{"vocab_size": 12474, "activation": "tanh_gelu", "positions": "rope", "qk_norm": false, "bias": "qkv", "tie_embeddings": false, "decay_shape": "linear", "train_tokens": 670100000, "steps": 5172, "dataset": "wikipedia_en"}
MLP neurons of a small language model. Each row is named by its layer, matrix (up: input weights) and neuron, and shows model dimensions 176-239. Each number is 128 + 24 x the weight over its row's rms, rounded and kept within 0 to 255.
Before each neuron's rows, "fires on" lists the tokens most often at its 100 highest values on Wikipedia text that the model never trained on.

fires on: " also", " most", "re", "oz", "onn"
L4.up2000 [135 114 122 130 117 115 126 100 120 136 129 104 165 136 123 162  83 131 123 104  94 110 119 119 136  86 127 125 165 134 138 107 159 139 141 126 122 131 125 152  89 131 140 141 114 130 121 122 146 129 141 122 127  58 115 125 129  93 130 168 121 136 119 145]

fires on: "===", " ===", "OM", ")===", " like", "inder"
L4.up2291 [150  68 155 124 129 124 121 120 126 157 114  61 130 150 111 163 202 109 120 119 163 115 117 135 142  98 144 142 103 134 203 180 141 156  97 126 136  86 130 127 134 162 150 122 117 138 113 113 165 121  67 138 130 102 167 120 133 119 119 144 155 127 109 109]

fires on: " time", "IA", " we", "ime", "ros", " Opponent"
L4.up1139 [132 122 134 125 107 117 117 114 125 166 181  90 146 178 160  71 120  92 166 164 116 135 111 141 133 183 137 115 141 119 151 141 139 150 117 130 133 116 121 115 120 100 119 103 112 116 114 143 202 133 152 209 141 140  91 131 131  95 109 110 140 121  98 133]

fires on: "oc", "k", " Little", " Mom", " Released", " Authority"
L4.up807 [200 147 120 136 143 121 140 141 119 110 149 150 133 109 139 149 135  57 152 175 131  95 157 100 143  84 130 158  93  96 181 138 137 173 126 123 123 137 126 126 101 145 142 125 141 126 122 129 127 139  91  95 156 107 167 123 119  99 102 148 125 149 130 121]

fires on: " —;", " level", " type", "ful"
L4.up277 [121  50 126 121 146 129 130 132 129  94 136 191 119 137 121 226 155 121 155 118  89 147 116  95 118 130 118 135 147 138 173 101 104 135 151 133 112 125 122 134 140 145 143 136 113 118 123 117  85 143 172 126 123  98 117 137 135 159 144 116 104 107 141 106]

fires on: " number", " United", "ric", "achment", " this"
L4.up1127 [158 131 144 125 123 132 123 128 128 135 143 143 116 118 131 110  64 119 178 117 137 157 173 107 133 148 120 131 132 135 111  88 119 111 155 131 116 126 132 126 130 128 156 160 143 143 132 144 102 143 145 101 155 154 112 140 126  91 145 150 100 145 100 138]

fires on: " =", "G", "leyball", " time", " days", "g"
L4.up569 [ 95 108 143  97 156 148 122 158 144 130 149  87 156 193 123 128  81  85 114 122 122 131 156 109 135 114 123 128 130 123 111 100 107 142  81 129  95 135 124 154 140 106 121  87 111 133 114 122 145 115 101 117  70 115 122 133 133 105 126 131 148 141 123 125]

fires on: " |", ";", "ater", " Japanese"
L4.up609 [137 110 164 139 114 130 138  91 108 130 135 121 135 107  97 123 143 147 115 118 123 172 120 152 132 132 146 149 146 119  31 131 112 118 103 137 126 126 125 177 116 158 144 137 132 132 127 134  86 102 108 152 166 122 159 119 130 108 121 162 160 129 135 106]

fires on: "0", "t", " called"
L4.up755 [128 142 120 114 111 115 127 109 137 119  94 165 120  88 122 116 176 119 166 149  90  77 115 114 162 153 138 141 173 139 123 134 137 108 126 127 141 118 129 126 105 155 143  95  96 123 128 107 148 130 128 118 105 161 133 131 143 110 133 129 125 112 147 127]

fires on: "0", "ate", "ank", "ope"
L4.up164 [127 106  97 129 120  96 128 146 123 124 120 173 175 113 128  96 135 159 120 143 135 130 142 161 157 115 140 128 164 138 120 113 145 127 132 145 134 162 129 127  88  83 147 112 117 113 133 121 157 131  67 100 177 139 143 140 140  74 124 155 136 112 121 144]

fires on: " —;", " new", "Ž", " Squ"
L4.up1611 [141 132 130 150 134 131 146  52 123 131  86 149 100 135 141 120  85 109 127 178 135 130 109 103 106 152 116 119 120 128 114 118 131 107 146 122 133 114 134 119 135 161 121  87  95 141 141 146  87 140 170 214 140 123 120 121 118 153 128 124 145 140 154 140]

fires on: " this", " Me", " these", " some", "ources", " Both"
L4.up1944 [146 139 153 142 106 136 131 135 129 141 158  90 131 158 145 177 105  83  92 105  93 132 116 136  93 132  83 124 105 103 180  77 110 165 116 130 107 163 125 124 121 134 105 102 107 138 114 140 104 142 151 110 117  61  84 110 118 108 123 114 117  89 122 139]

fires on: "em", "ux", " released", "az", " available", "ar"
L4.up2126 [126 148 111 123 106 134 129 140 127 148 112 150 112 102  92 154 154 100  74 149 102 105 143 133 178 126 126 133  96 127 104 161 130 131 112 131 136 117 142 108 144 127 116 145 121 139 132 122 139 138 149 139 127 153 156 110 119 121 128  92 152 155 160 121]

fires on: " Wang", " match", "ist", " consist", "agement", " kilomet"
L4.up1856 [128 169 101 144 139 115 132  77 142 123 110 143 111 109 143 106 131 101  99 147 163 130 131  82 138  71 135 122 115 146  41  89 126 123 127 121 108 132 127 123 135  96 134  92 137 120 150 123 132 142 111 129 121 131 151 135 116  91 156 137 124 163 133 118]

fires on: "t", "k", "re", " CBS", " R", " Justice"
L4.up534 [137 123 101 132 125 124 133 133 121 126 129 133 119 125 129 152 138 193 149 146 108 103 135  97 168 104 137 138 196 145 133  93 120 130 148 122 127 154 129 130  80 136 138 148 156 114 136 115 187 120 131 111  93 109 167 128 131 105 131 118 125  98 197 132]

fires on: " |", " ", " Total"
L4.up2196 [144 150 110 181 119 135 156 114  93 119 123 148 150 115 106 115 146 107 133  38 114 179  73 110  96 112 122 155 138 116 130  93 136 133 132 142 174 164 154 110 123 127 151 184 106 136 122 131 116  91 124 148 127 132 124 111 123 130 125 140 116 156 132 105]

fires on: "."
L4.up430 [169 102 117 108 110 132 187 127 121  92 128 125 135 135 116 125 106 118 123  76 120  93 147 127 134 106 114 129 129 173 126 130 142 114 130 141 113 140 200 140 133 126  84 108 129 127 120  88 122 137 114 125 138 143 129 165 127 123  99 105 125 117 147 108]